From a checkpoint of a small transformer trained on Wikipedia: RMSNorm before each block.
MLP neurons of a small language model. Each row is named by its layer, matrix (up: input weights) and neuron, and shows model dimensions 80-175. Each number is 128 + 24 x the weight over its row's rms, rounded and kept within 0 to 255. Numbers have three digits each.
After each neuron's rows, "fires on" lists the tokens most often at its 100 highest values on Wikipedia text that the model never trained on. A number after a token or word is its count.

L4.up610:144120111089139129131120120142104141136160090132142166113122123132108148191159139156131139149157168161102161164168120158118155144148107145130119153122143121163146092123162115132124153126104143126095123112111177105143105106143165071164129120126132142087101178142087124120125112121106168122
fires on: " was" 18, " at" 17, " of" 14, " |" 10, "\n" 9, "|" 7

L4.up1714:127135144127152140110141150073128109139146121104121111120092138154131113122150150135068120095151146114120119146143120159115114142128111124146117170096135109152158152159154145132161138122123160116086121124112135140133144149126128086072145156103138120086137154125130110096105160134167145095
fires on: "," 42, "." 21

L4.up142:150116165115126136099171100114096164120177142145141138161134088164134131099149119107123135105152071118123125163180142107119113115111172145144114130103121065139154149119150117161142115144156105119115117074126125150123151135146140091112116124134190144109109101131134136186127140118132149112
fires on: " (" 54, " footballer" 8, " |" 4

L4.up1154:103114072127093159099183116111146183119185143102129155127130138103114120091111128085088140158108134130096098111148085103089122123134104125145142130109140100150162172106080138136115156155103156154083111124155162100155125089146146115126171124130174080142112159158103100101123159149115097108
fires on: "," 53, "A" 6, " to" 6, " in" 4, " by" 4

L4.up273:146156135116114135092112134134107123142110147148099144157115196107119147114078148139137133122122098090101116152144148149142123160099129120126165101152139075134157106121096127120171131119149109112143095142074117168123095127145146168169147084127124147123076119154099136143142125140173139110
fires on: " of" 52, " the" 7, " |" 6, " during" 4

L4.up1537:145109117150101110136128122138107145133137107147094134139133132127132114085171105109110120107084097091136090166140142153112119133157130099157127115084155137128172120141120122129118138150125126136119123133111160167125125128131150161110162145082130163115116068126117121131138128123108174118
fires on: "y" 20, "rium" 16, "ulus" 12, "ella" 6, " " 6, " of" 4

L4.up301:145160146156104091104095157119145151163149105153121129137157129120132139153102094148086125115156122151141137153108112141126084107107114086126133086129160115119151123105078145155107146119127107121158128097109088169169127121171165099099131097132156109080083170143123133128118105114140131134
fires on: "\n" 33, " of" 9, " American" 7, " Japanese" 6, " for" 5

L4.up1108:163137116151163145104129162107096109113103136134167149109113161136134132137160123148112158085158160132098068136117154152142103137115144161125106129077131105136140152173141161125135164125141188141166119111109118135117104071108163125111159161094146077124122076195117119143145106157143177121
fires on: "==" 17, " or" 13, "History" 12, " ==" 11, " following" 5, " " 5

L4.up324:120136071168143127125138139131090113119129131148132129116153100113146105123152116100181146129120140104107160120129064135119112135156145101139155168155149151151147146070072105123146113110081124186127100109112116128111103106123112122131139112107168145138121153117126113144083115138154129127
fires on: " \"" 58, " of" 8, "," 6, " from" 5

L4.up1582:102133120160102147136121125147114149162151126088155158066100157138102111119112106091136185095113147132123081159107121094122095089134140124135126121125111120160180123150101119139144144105128118127114140150080107118113139110103145092119144135123108132085110081121095104159111130145126116126
fires on: "," 41, ":" 19, " |" 16, " was" 8

L4.up1020:114091130143163135127163131064096162131120146108125129162125186124069154116142120106060119148116142095121097105136146116089145091107128112143084094153115142119149102112080126130083124156065121145153115180138111127136133159139122153170148099118157125098104108116108134094130102142104081087
fires on: "s" 45, "'" 28, " out" 5

L4.up1372:146153102148149145115127162076084136136134166152177152118106125133118101109121127115148102128114119156130128148154104166108134119130136115173134130127145122124152125130181127127162111134106088145149133122127151177139144135088112137166156113160154147121120095109136121098106135164099111118
fires on: " \"" 21, " " 16, "," 13, "==" 11, "}" 7, " |" 6

L4.up77:182135124150130148135098115099125176137091118108100141136132116144148122090082132146108127114123162078151136120178118095120121163169124097168178107162114112144132163144122125116178094115110161134123093181144112128103122123141105112138104117132139130124141144101138105136139159163192153148
fires on: "," 51, " a" 4, " the" 4

L4.up1483:160173168127159112131137136168120121164129122123141128109159145095181131128178100140146147099163133098098079144129136147136118134127127134137118120126104099152125131108126051135116112151111135106153128103126138115132128170145147166143116112133134151152149157144124113157174107123176148102
fires on: " |" 26, "|" 14, "," 9, " season" 8, " this" 6, "-" 5

L4.up1352:167133117152106132158120111098102142174103131122135108097091130094122139179123135106122145115177131095122153164156142100123131121154131121124075126116097129133120113131136078122124129109091156172097125155071178104145120134144163140156124084130106125108126081087107117168123105129128182161
fires on: "s" 30, " in" 16, "man" 4, "r" 4, " a" 4, " By" 4

L4.up1518:128150087169129103092100136135130152184142163070095095106157127096167094121110116115158134132116134085133140154093129127103102123143104119135120182086099126105143102154124137150099111101099116148174120159148145150167119134122104153088127138166127107102129130154119117120098113140160117126
fires on: "," 26, "ă" 8, "z" 7, " such" 7, "ami" 5, "e" 5

L4.up909:139120158115155077078129098125158108120170116135207132124137119134195174131147110133154154133117117098100103172130120147113120100141137117154170117135133150132138077089098110162163131132114114120115157088096150158153130135126142131111111147123124147078137093130083145135125143104118150128
fires on: " in" 27, ":" 26, " played" 5, " –" 4

L4.up512:130095093135118115145167102124094126145146122122148111139103149110112163093141088074127150111116144088110103154170108113109090138158147134096138117106161117129133135123101123117113133176115126103134128137105185129138093114104118126139153130128126139139099104126120116137109150135082116129
fires on: " with" 12, " =" 10, " to" 9, " on" 8, " in" 7, ":" 6

L4.up1210:139123132139106125155143101094134152138104115126138156125111110100129120134141070125149181136139136145108081166173148129103115130092174142129089082132206094155173165125096108122170144127125149113103129118132112125096110098116117123142152128080090132134108126175076122160111121114166145151
fires on: " |" 40, "born" 10, "==" 7, "---|---|---|---|" 6, "===" 5, " of" 4

L4.up1161:154113134115132118161118158142123144124175104166153162120131136148171156128179102125117141168162137133125092135193155122119102131112126147168163135120166097148136107108084145128134122137138118103103159172107156124149082144097126164126139114129134093154129109133066087114132084112134141062
fires on: " of" 38, " Position" 5, " Venue" 4, " |" 4, " Fort" 4

L4.up1333:136168099134136134104132081100130122153124115120124131094075105117123175073134156142127103126110158141090095128113105175118105143127106132168125088136144132182119102131098092104116168118110121132121101174138125130120109109110103152183132135098139094116132116109120098122120125150137118113
fires on: " –" 18, " until" 13, " to" 13, " By" 7, " 1" 6

L4.up262:163110123096166139156087095104129107143129100091109145094153166085135137126125135197126166141145082133108058182130106137112125107094146075129105128173166125148161153122159148135124075123089113121127159117110153161117099140152121125197157132102114076072143149116103110146145169133127144161
fires on: " 8" 34, " 7" 12, ")" 10, " 9" 7, " (" 6, "|" 5

L4.up1482:124147114123139105128159071089134156171111104120157149161103129133100144164125164108150129133133128152118130190092095130124155105127157119131102106127150087091135112111141143095128138138167164160119135100122144175139125106138137124149145151134108163132112126132108131159131166122174132125
fires on: " =" 56, "|---|---|---|" 13, "---|---|---|---|" 12, "|---|" 12, " (" 5

L4.up1584:171139109126164132104107112126106178132108167112161097165143161122132160125123101104114108116146193129140131148143085122119134113126151161123082118113147112114182167087117116077116090133108101132107120107096166142128117113155145121136157122130113126111134151155113127124134112161134156118
fires on: "." 42, " him" 6, " by" 6, " man" 5, " Date" 4

L4.up1323:109147119148108156148134105145137139158144062130122092107131112144086160106118144140153150134130139125106150118120118133140111126115142130156132107148140133115179112110117118109151161106103122120095115118142143122128158142116126131150155176106145099106138077097156128197114137162123138126
fires on: " and" 52, " |" 36, " but" 4

L4.up507:145146118114163166078170103070098153138131104109137158149184135155068103147146106141108107104120161134131114150171128091123118064158121107152100147188115152128145120127110116154144136100094084135094128141142135167151105158160132119136130185142150107142126138144141114142115131106113147123
fires on: "," 46, " and" 16, ";" 8, "s" 4

L4.up648:138123149134133134111150086084122139142143145131152149150148139140096146129139132137119130114144098124134114161164159123126138132163179118133080148126123109093167126137128143100145086152095144174093141136127131126150133119135092121131158131139140112101115068102119106129145138125180132075
fires on: " (" 77, "." 11, "===" 9

L4.up167:142109104120176168121135104094109122143140109118141122155115136120119129114181135139125149093138136096139132135157124152084133092130139119149136158114159114147153109125140114097175134127110085167113094123120106130130066164149137150088157143125137103126106090120140129169124141100136171133
fires on: "," 38, " such" 26, " is" 6, " poet" 4, " are" 4

L4.up1365:098151099120141108132107133128122159156140139110153155132132140143106122145117062103112123117114104072144127146168149094113074165138105105142108121113118123129153148111152106140089104154120101143071142087127141154114117105137132144140120133166112137122117139163127109147132092107105160145
fires on: "\n" 79, " |" 12

L4.up1486:111148087148118111165139081121112150154146136131126126112094117109076120132135125124121146131123111142097108159163135135127122128124102145150115142095091114120152137130135129117132138163111117159122135098141101118125143120073129104121160151099145109133122109106089126079129127189125130146
fires on: " that" 27, "." 24, " |" 12, ":" 10, "-" 9, " when" 8

L4.up1158:103144141125145117153134101109170148141166103154152114133162131121139154125159098127115153128089140116096160122145119125126122139114130111123109140061192163127135174095084080125155149152159125120141102129102133140119090160120141112118137156141110134153104101171135108126101163163143130078
fires on: ":" 45, " and" 5, " or" 4, " than" 4

L4.up1301:094131153103113127102166129131127137143137159150124157106127149146128172145101147107139169118129135118097133167137141154122118142104144095144146110125132135156152125146093102102131150096128126164137118136120158111159044130116177111149149148123094140115095103149093117155102137167126170099
fires on: " of" 40, " the" 16, " Year" 11, ":" 4

L4.up1028:121150106108136187125127116153131118163169085100108123150094095157090162133184081124116090129113108159082130153167132127121103103084125160102103127120170086099147183112131109139151135136106106108116111093173132101188120144114112105158157143154127107124134123100119079143078153167103133119
fires on: " and" 36, "ly" 18, " or" 7, " newly" 4, " completely" 4

L4.up16:129149132156175114148148130088124080148129126104122169116133160096094144118127125094100147125118127130105092157133128103138133130109131131115103110144123119113129157156090112104165105151132092115132116119133109143143103109147102149151139110154148096087108165126122048085147122126110128135
fires on: "N" 27, "s" 18, "b" 6, "J" 6, " J" 6

L4.up1358:148156132105141151155139118132145124178120114121116129148131139110132170074170089164091171097107125150147104132121109158123132104085150114142119141160170123144161102143131095101074124102134139142072132139133134165103156133085151150142103145136100118114156146129110150188121125125145155139
fires on: " 0" 53, " was" 6, "|" 5, " de" 5, " 1" 4, " (" 4

L4.up459:110145143131098113098124095143141120093180122119166117164107082136146112127150093127123155129131095129102086138132105109139135124160135116134158140104132102109133177145139122139146133153109156157090152173111105102182099135120103124146170153098138109105081138161117099151102161143108136168
fires on: " and" 42, " the" 14, " or" 9, " to" 8, " |" 6

L4.up674:128131121146147125104126110090143155132136122146166171105162148124089146123121206153097114115116149129119143179129139131114138130136175130122092095114148145143129111150130129113124143140120144148133140164140134126141106128134108141135127141130151137146112118103115132100143115122130131149
fires on: " |" 30, " and" 20, " as" 10, "tri" 4, "-" 4

L4.up808:157172097128184111066166132102103171104108142101132124155123115135155159111161098110124182129124139088094123172187089109104144148145173161156075136124120129100151129121122107108130097163108123163123133105100125133185145108140098145144109134090114175159084150154162114147148106160094136125
fires on: "." 47, "s" 40, "'" 6

L4.up1162:127202124167109165134110145095093149129151119141123132171138116136143149162156124086109129090113109139121136127085132121109105132122113151152135116160130131138119131163160095150157120129155128132157140125129108115126141144155107114143176112192086131169134116126134087123150118122193125155
fires on: "/" 28, " [" 8, " /" 7, " y" 6, ":" 4, " poetry" 4

L4.up345:145156075121139186134127110112145114115141110157122166164136132103085167113161113165101144152095139094113109136107072149088112113094099078143094100166142147115148124154131116090145126146150135097134126147124146170134112132118105117136170134146131103152123142163084077117095146138118130147
fires on: " to" 26, "'" 17, "’" 9, " is" 8, " would" 6, " was" 4

L4.up829:122113119113117124142171129064142151127133134130150129149099182073131156111115135134100123098105134149119129154109142150112119138120176145129126141146138153126145157151110125074112114107143166138121128107115161164144138116110137088136167166133135152156122125102145111138094163187147135150
fires on: " /" 17, " =" 16, " (" 13, "===" 10, "-" 6, " ===" 4

L4.up393:132137104156129155138157098143142102128152091134150151140095110121112143103153154113129144138110134088114121149143109114145140139149108132178121141140159134129168145165124123102144113138139130161098101128124146178117134163173110115166157177125155071150126121138065137147105128099096133127
fires on: " 17" 22, "'" 12, " 15" 11, "s" 9, "’" 7

L4.up1260:147126104099144148116137140098098144174134131121092118110088124119124125131173152108164090140151140138129093132109098163104094149098139124136114146133123098165168108107131133127125111137076131186121086132152125130129130136158143156136110108096137113094115088173108093159109147120120190103
fires on: "," 53, " According" 5, " called" 4, " was" 4

L4.up1085:145118099154128127101158114101143126165150102097105113152125097110126115143116127124099091152096140134113087160149119118132130138112129145131132152097112124126121128119088149118151135119147151105108114148114162077159114125154150129182118133118142146134118139107097123116131126149129126153
fires on: "y" 20, "," 17, " in" 10, " Tar" 5, " November" 5

L4.up1562:125110140117154142132147129138112145112146100144134071146094092093138121119170142115107099101138123123101140160132057161085095116127134133151105110111175094133156141162143070121136111145081104124097100087156127155119135134112129145143092183067131120140105075162128138136130146129136135127
fires on: "," 35, " and" 16, "ly" 8

L4.up539:112155113153160123146143067135118111126152157121124137111112180133131135153156123121088121130153114107151156167148129127124119117105097141181121133140158172115146151149141130096097130139123152123121136132113167171118131134160112125176094134132092131097100141113085112149126118133172103138
fires on: " |" 28, "s" 13, "m" 8, ")" 7, " m" 7, "\n" 5

L4.up1147:114104123146144091124168139139108130159122124158114133100131083136150109136115138129141118127086181091105100112141093132128111114131104046196139115166178134139117114119138127118156150116103118117135133128154149162147099128141165145154126134128109172131120113118122106164099145137111145148
fires on: "," 47, " of" 25, " by" 10, ")," 5

L4.up377:143172103128117133161150109124139156157180159184124146119142100069160118120124137114124119145128126117096122155151122148131125127067126119133119124089154146146163150142109112133076132131110093146113148109104128184170101116140143123088130141149131090139096151131139132144144098125138148159
fires on: "\n" 96

L4.up1081:086150103100148140131155104115138126133173088109143107118108143126130139091136121143097138127138131096143110124120114140141143193114121101138144125154116112125144124132102128090113139158116140161112140122107137138171102149168088143127117090112140102163112116115103124140130130169153119145
fires on: "s" 35, "'" 18, ":" 10, " House" 8, " of" 7, " on" 4

L4.up784:140147146142128103154141122154114146133109151140158122137126140104148110130131105122161136148110131113097140157127130142136144115107149178155129129116126106159159171110134057165114132104125122161136145140122143133147086116132120121144137136102127093119090125118084092124132135094113127112
fires on: "===" 34, " ===" 14, "==" 10, ")" 6, ";" 5

L4.up1321:154134120176137099098112097111103114141137149099158118130117156118114094128167136128131144099144097139131121128106065129129125131066115139158121100153162152155161145161106085116120120179073134135065121097103146158149117105130127097135148122128127098138100150091114138105124128135128124117
fires on: " his" 30, " It" 10, "s" 10, " as" 8, " her" 5, " its" 5

L4.up1268:141107137107142142169120143118121119131110114105156179113122163161108105130138120115153106134092112115137136140094098100139097117127113162115106089104169135120145111102118110124145098141149161134121135121148139149134110162109098150165136187156131121141135098123110098137112134150127132127
fires on: ")" 22, " the" 17, "'" 13, "l" 12, "b" 6, " |" 6

L4.up1697:109109141141139109053144074135105127114139158097184128145163180148148124185129100111123116099134139070135132146153126124115120130157125131128111174164141103126130107131130082141111104189123157139079140106120155133166126146144122125137097198120156141086101111179147106157098131115144117106
fires on: " and" 39, "," 18, " as" 11, " a" 9

L4.up883:122136113127122120116103145127125135128107123150159092129125105111081151113131165116122124178150102146097117142121112147134126135078160160182124115096150107123131161127133129141135159130119103157138097136120117129127153143135108094121141158140166102094089170132105159100163089080182145113
fires on: " |" 35, "Note" 6, " to" 6, "===" 4, "-" 4

L4.up1746:123171060152135153107177139106130105085155081110159160139100124107116161099125139164096158128143106110119112140143119146134123155094165178135132098130144063151125126138113133144128126151120156173136124117109117125160086144124104098198103112077163132118107124152132138118109107095122152177
fires on: "s" 28, " police" 13, "-" 5, " news" 5, "." 5, "S" 5

L4.up590:137154089145132119126152150126125123111092137136158122137134205099116093099133187152115096134109106138095136116127096149126133146091125106123130116114126126152154131138123139158159145130085127150143094146131131117141103116148128171126132163129130089096119132176145103128092152105150099124
fires on: " and" 23, "-" 12, " early" 11, " first" 9, " his" 4, " than" 4

L4.up105:078171119097145131136099146112136122091089118108158143107153153123159106111189090131126138164161153082097142126115106124133103138104119117117123142111139137149139124073142128096157104112113146112138108150112130095142106111152114152114126160124123154132133124161119073133158158129153136130
fires on: "," 37, " to" 12, " and" 11, " |" 9, " m" 9, " ×" 7

L4.up1094:170071133109121085129119141128124120165142156107099125121155102103089137131140133113138143124135160135068171131100147166134095136163149087108107117138160127120158127138133113087132130113113159144159087161099128124137128142142129146126127117118163137121140145079121122139122131122089142094
fires on: " his" 34, "s" 29, " His" 11, " (" 6, "th" 5

L4.up352:123131120124159158099112155092094115169138105117129184126144149132159148112139115091079133099167139148124107137152113145131119119114113134143124142118099168131106163158104149114099159114115110151118154123107132168131083164136140125137177129143118152096124143100070112136154108135169096148
fires on: "'" 18, " on" 14, " for" 9, " in" 8, "s" 7, " at" 4

L4.up1734:125115118157178127132118104147097138102148131124113141121119118142136131104094133131098107116147138103137116146144108090113097096180146079207114144100125091150206158181109130155166113106092103137103116146148140147139111151141180106151123179160143140121131090153131113151102127154107139141
fires on: " |" 40, "," 33, "-" 10, " (" 5

L4.up1101:110164077133168128126159106090127138150132164078103102087150098095106110163142052111123114113057122101143141137090112076071105105176098127111149144138107128127156175100111121117110135132055121104137132123114141114110132135137133114124124155119157121079090137178135130114123137108143112180
fires on: "," 63

L4.up564:155203137123140120180128111088092137107151146115171138151165125117095124130121127090134116168134094111108118151137146135118153128142116165105131128130132132101121120119151092125129114155127112123132135108113147155148101177141155104108124153129134145110112111176096134143102123119120150141
fires on: " " 31, ";" 6, " at" 5, " NHL" 5, "|" 5

L4.up1451:157167129122111139132120146095132111133138073122127124157130127127153120136100115127108156135088137134133079146123142129102132113137132132158121131092130141105131087148155121135125147112124078181106119104141142163158098167123134148141133168186099106136093162091130117121146096140127114126
fires on: "s" 23, "e" 14, " built" 9, " career" 7, "a" 5, "o" 4

L4.up188:130184171133108151111146124104100138119161123156186147097081100055139152126131102098107101126103191151112140135161111133133121101127135105175150146093124138122128104121109106106123111143147136140095139142111114129166098131131130105113100130128117094142120106106144109171118131120128156131
fires on: "\n" 97

L4.up430:131155089115123130132089125101127147126121173135171122174132128112132164161151115126102130133127128163122127150168149186129127168108103103109114126101111158109138128160129112153119138141105133121111156119146132128154118107109141114110169124088104094119100140139096107151090091122130127129
fires on: " of" 21, " January" 9, " For" 8, " his" 6, "|" 6

L4.up914:151133097157145117135122121112152131101084100141104132118131130123110121146150167107133154115077134107090142172167104084112083127145088168125100153098104113146145132112121163120132087084142099115146091123081159111176139141115128111131132155154121110079140086139082115153151154088109127151
fires on: "y" 28, "$" 15, " known" 7, "ry" 7, "'" 4, "," 4

L4.up1595:120159069162136126109131163110141112141164101112163147134130165117129147129148155104102153082091115135134117167133115116121109145132162149094129135076116160119111118142165103131118133144096148129171104181130112167115116100108094155150139094109093094156092144155084133130153121161139093147
fires on: " m" 18, " and" 9, " km" 8, " cm" 7, " as" 6, " mm" 5

L4.up1284:118144107117123144094145132090126127117104112150106110169109107145158111135118131077107114080132168107135121139157164152142118149123132124168139095087161113129146118144111134143147118103131156107137085115121148122163086134119125126141131159069119123128106123157091098113095109165116132141
fires on: "s" 38, " one" 13, " his" 12, " =" 7, " of" 6, " One" 4

L4.up1266:178134108108108110134138127123114135094168123164151135095120076134092127116117126144153117128107122109090110148104075144135124125091104136164102141141112117150167120162140104114140195179157096129147100101133140119129136149142180094151152134127148141108163096135147126183138137127111165094
fires on: " |" 31, "-" 15, "," 12, " " 8, " after" 4

L4.up1679:155126121168171191105172120115118124114118136102123116163129130187116147131146128129148127115100133128126092172168133118142152141142159146146127123106111142179146134140167121119104144151139109135122127123126138121114113172124135174154129170148141140162130127106097097103137126145125138112
fires on: " and" 45, " as" 16, " or" 11, "," 9

L4.up397:142092149137176152141181092152107146140138104091152103189145102140111162176167121116123090129086131104100120153158126138104144150154111180156122165136077116131125124126115082115124141114102140157084080119106138119114127158139148145147122155144136116095105120185124102161168131128113143096
fires on: " and" 35, "," 17, "-" 7, " " 5, " footballer" 5

L4.up792:132141138148137100131114144091094109131124102141145139119132143126078143108141140127085109127102123136132175145142108155097121184143109128130075100152135106140147139124101096161183130121111174134091061136109098072143105125114098119141132136126137090086108123091126100152107101115147114129
fires on: "s" 30, " lead" 10, "6" 6, " backing" 4, "9" 4, "-" 4

L4.up1561:150175159145142132131109156109118106193169118117147117080108102129119131129152120147142134098106111086084103131081144118127135149155145094136134141135155141149144167143104132100151091132105118134134120143067137201128095158127157092147118137129132165102142113127112097152123105143160119152
fires on: "s" 31, " |" 13, "'" 11, " " 8

L4.up791:131138083121127080096170151064118139150161118112130140109158143121088135102132098098157163131129085082071106131123121104105150138111165142150092116140143125104154120113100150146120150147080129151146126144096172137160136123150137103139104095121100107117102147104118131136155121117129137153
fires on: "s" 66, "K" 6, " around" 4, " in" 4, " from" 4

L4.up1619:072127149133158139089088123111121100184135089125165141124145135126155134121137127158125144149124106142100156152149096095138113076107171083130132159133151091133132170086115141137074125156098101158148125156093135162121110134110160116116118092069162129134141167107119108118106141136155165131
fires on: " by" 21, "=" 15, "\"" 9, " en" 4, "°33′" 4

L4.up1512:132090143109113137135111123156132111127114095142147125166126097106107130141134177110153118089099129110128075134137124193114126174137125080198121147120180127127174113133159088157105110107134153162079100103121154151154162120160119139131130112115095139141119110140094115132072116142109138142
fires on: " of" 40, "s" 12, "," 9

L4.up1758:093139143165151100108153077083095155157125154099115104110099132122118119120147090112139167108084122096122151151113095156082094151140116131146117138103122164133157103119105164140126136113088106122150107134152106189138088110112124126121133134100131097116105095158110106116139113120142123172
fires on: "," 87, " in" 10

L4.up1080:135154108109149126111102130111095101122127132106150143180181130109123144141130134118106133085128099101153134129141156141120134109098126155126121124117148120132162161137148119139119139146144150121093142112099121137115130142195126099174083137148122169141062089138116126144118131147135146170
fires on: "\n" 43, " |" 35, " 400" 5

L4.up348:106119126128102084115179141131164113093121108109174155165160130113126114150113149125052117144137139133130136133118143152117092134161117160136113105135138116153127125128096105081118145098070162139125108117150109105159133139135135083170112167122151114103124123145082111152088114144106139121
fires on: " during" 22, " for" 11, " During" 8, " on" 8, " in" 7

L4.up978:135097077129128124103062126153128119120132155128121164173150137131132180118119178123133163125160144110128143116101124148133124153142150107197116085127145187135142139126145116123109097145146121152143119149141112143169135117125119102131105094136145132102107161158136106129112121109137149144
fires on: " was" 38, " been" 14, " family" 6, " to" 5, " parents" 4

L4.up1607:166151090130131119137140082115103153155132131131120144112143140118121099165131141138164156119164159082090115146111087097129133140177141138099094142122149153123167155142115121128073125115094149140125096141103194147132090118152096107133112083116148102107123096127113104102105113131103155124
fires on: "." 22, "s" 10, "al" 7, "th" 7, "a" 6

L4.up594:130144147141124112117108082115109142128150104113145171126117168119144105106136134143118154136131107084096130123121106127120101124138147128140109108122108107163166129140155150123112164101060156133121133091120137120097120117140121150151154184156110155124144097132105110130102162117168138133
fires on: " of" 21, " and" 11, " per" 7, " than" 7, " Per" 6, "con" 5

L4.up982:118138128111192134122178111135133134110098128111142173122117109136120148120175111123092105123137133118128117158104126145077140090127150102125109126126154112162153100122065118118128158137172115126071184116110100120136083095099145118136195117105136098103128123148098122111115119147115125134
fires on: "born" 38, " until" 13, " from" 6, " –" 6, "-" 5, " In" 4

L4.up1292:142200124147148145107122148091103139135148105094159148141144150141140125125217068130125159117157122120146175129137123127099079095125134087139103126138146094155120110126136118155154139119131092153133141106112110109118142127094066157149113163105125150132152143154158114099143111105214139131
fires on: " and" 54, " married" 9, "," 8

L4.up681:147127102151115138115108154112142111152073087119150169112110135126138134139182105135102168156156106142137124118115130102131074134100141148149139124139119146157134172130149095126117171140109150153138098156120157108158128121130097115125169153099133117131153134151130136114153145149136174149
fires on: " |" 63, "s" 7, ";" 5

L4.up1065:146161135142125152110100142113125173116134120114127129139104174136141163102133101124128172122150113125116086119128143076126153150163104146142139131135113067074129136101145130169105168104133168148143128165150097098131165139093134089159134170083144104133116134147120120108137158161127118144
fires on: "." 24, " |" 16, " " 12, "'" 12, " the" 7, " World" 6

L4.up38:128139135101115144136138128096088113164120133116153167102107153124139127116113091101074157036131175122135062127124078165144123101136078114154108123167129132145137114182142100112146117113135126132108096149118113157143093118143139157165142129150143149096138098150129128118127125136151128138
fires on: "-" 49, "," 25, "–" 6

L4.up673:089129124142191119098105113106124133133166108133171153152108135121151158154149176154157182063112117140115159148101114160104121117107129086145124149116136130099165135118141130116163098132104147139127110169116122129129140126097160148130145152116176121114139135107134113093096088119140126147
fires on: " |" 64, "-" 15, ":" 4, "=" 4

L4.up749:180149118110160142090122139098117129149146098145180149143154149111161156137134147098147109097121135156150111146121092160112065103142096176102134105119138147122155117141143104116117081127090115150153102152120135145142188139126106138123106125127162135173127089155135140087135128177162099129
fires on: ")" 20, " =" 11, "}" 8, " |" 8, " as" 7, ";" 6

L4.up1049:107162108130153107131144057117094134114124132133095135167097146142117125090123113104079103093139142107126104120124128158138155147096137088133132117159147135189133093120112113066122108165140144159103162125127134136149112146141135161166131138131154103147117131091087099143149111130132169137
fires on: "-" 24, "s" 24, "'" 17, " senior" 5, " first" 5, " with" 4

L4.up1500:134116107160116110118144139121141200135138134096134169120144168117120146083112092112132146136084160085120140142184134127111087126115145131147133096107178119132110123137124138125153107114142122132124139126119160138151132147141113099175125128112145124138078094128110142119113116155133147121
fires on: "\n" 35, "-" 9, "|" 5, " a" 4, "a" 4

L4.up1409:141128118136149189137158134091098139171142121115136161151126123076119146143128151115109148127128125117097118162120113119108109191108119141140105155140132103164146177156131105129132093126143134142141119114116150139120146147137143140132149132111133105132096148154073098111137116157137167164
fires on: "==" 77, " ==" 18

L4.up844:140143148132166157112162109089123125124109144120129130162120168159098122133122134104121083099119118126133133170106137181106136126106148117110148162104142144101144142143150126138110081141120130139074158089098154171115134114094133101122120182130107124137130095103144117128098152166176111166
fires on: " ===" 22, " ==" 15, "==" 12, "===" 5, "ler" 4

L4.up1602:130129141175123118155126109117141177150131109137168117099108093090151184109104114158090148121102099128078099168146098168132092099121130115119115122135108123156132137104120084120165141122092126134095149150117122106152106091082140127114129135170125125118116171094119125158147134120134106161
fires on: " by" 24, " to" 8, " from" 7, " &" 7, " By" 5

L4.up1787:158124109116135115119160112125110121162136105149130128149153120142100176145130127139153136149146126118140135175124114128105132111148152104159125119135129094108174142126136111114101088144153101153121139101186167157162136164145141151152134144149135153121125149133122105163089144160141118131
fires on: " =" 33, " (" 23, " and" 14, "-" 5, " He" 4

L4.up1280:139146096127172148106119116067114097085122087137108150148104148127147127128154133127147105149104124123072138171166114175082156106131138123133129143134189093119130131076097121121140091125088125132096102119103127094149090138109153144160083172129112156115113091142116096139116147102149140130
fires on: " and" 24, "," 23, " or" 7, "-" 7, "s" 5, "ous" 4

L4.up1467:143153126149156161074176144098132082124137150126133125154150120113119175143136128139098153111156066100093133121150113135131088136120178149129105128112102128118130137128116111117129153113119123173125129113140157108112140073085161118114116117099134135115101100158102146125133151171116140154
fires on: "==" 18, " in" 17, " ==" 14, " as" 7, " /" 6, " from" 5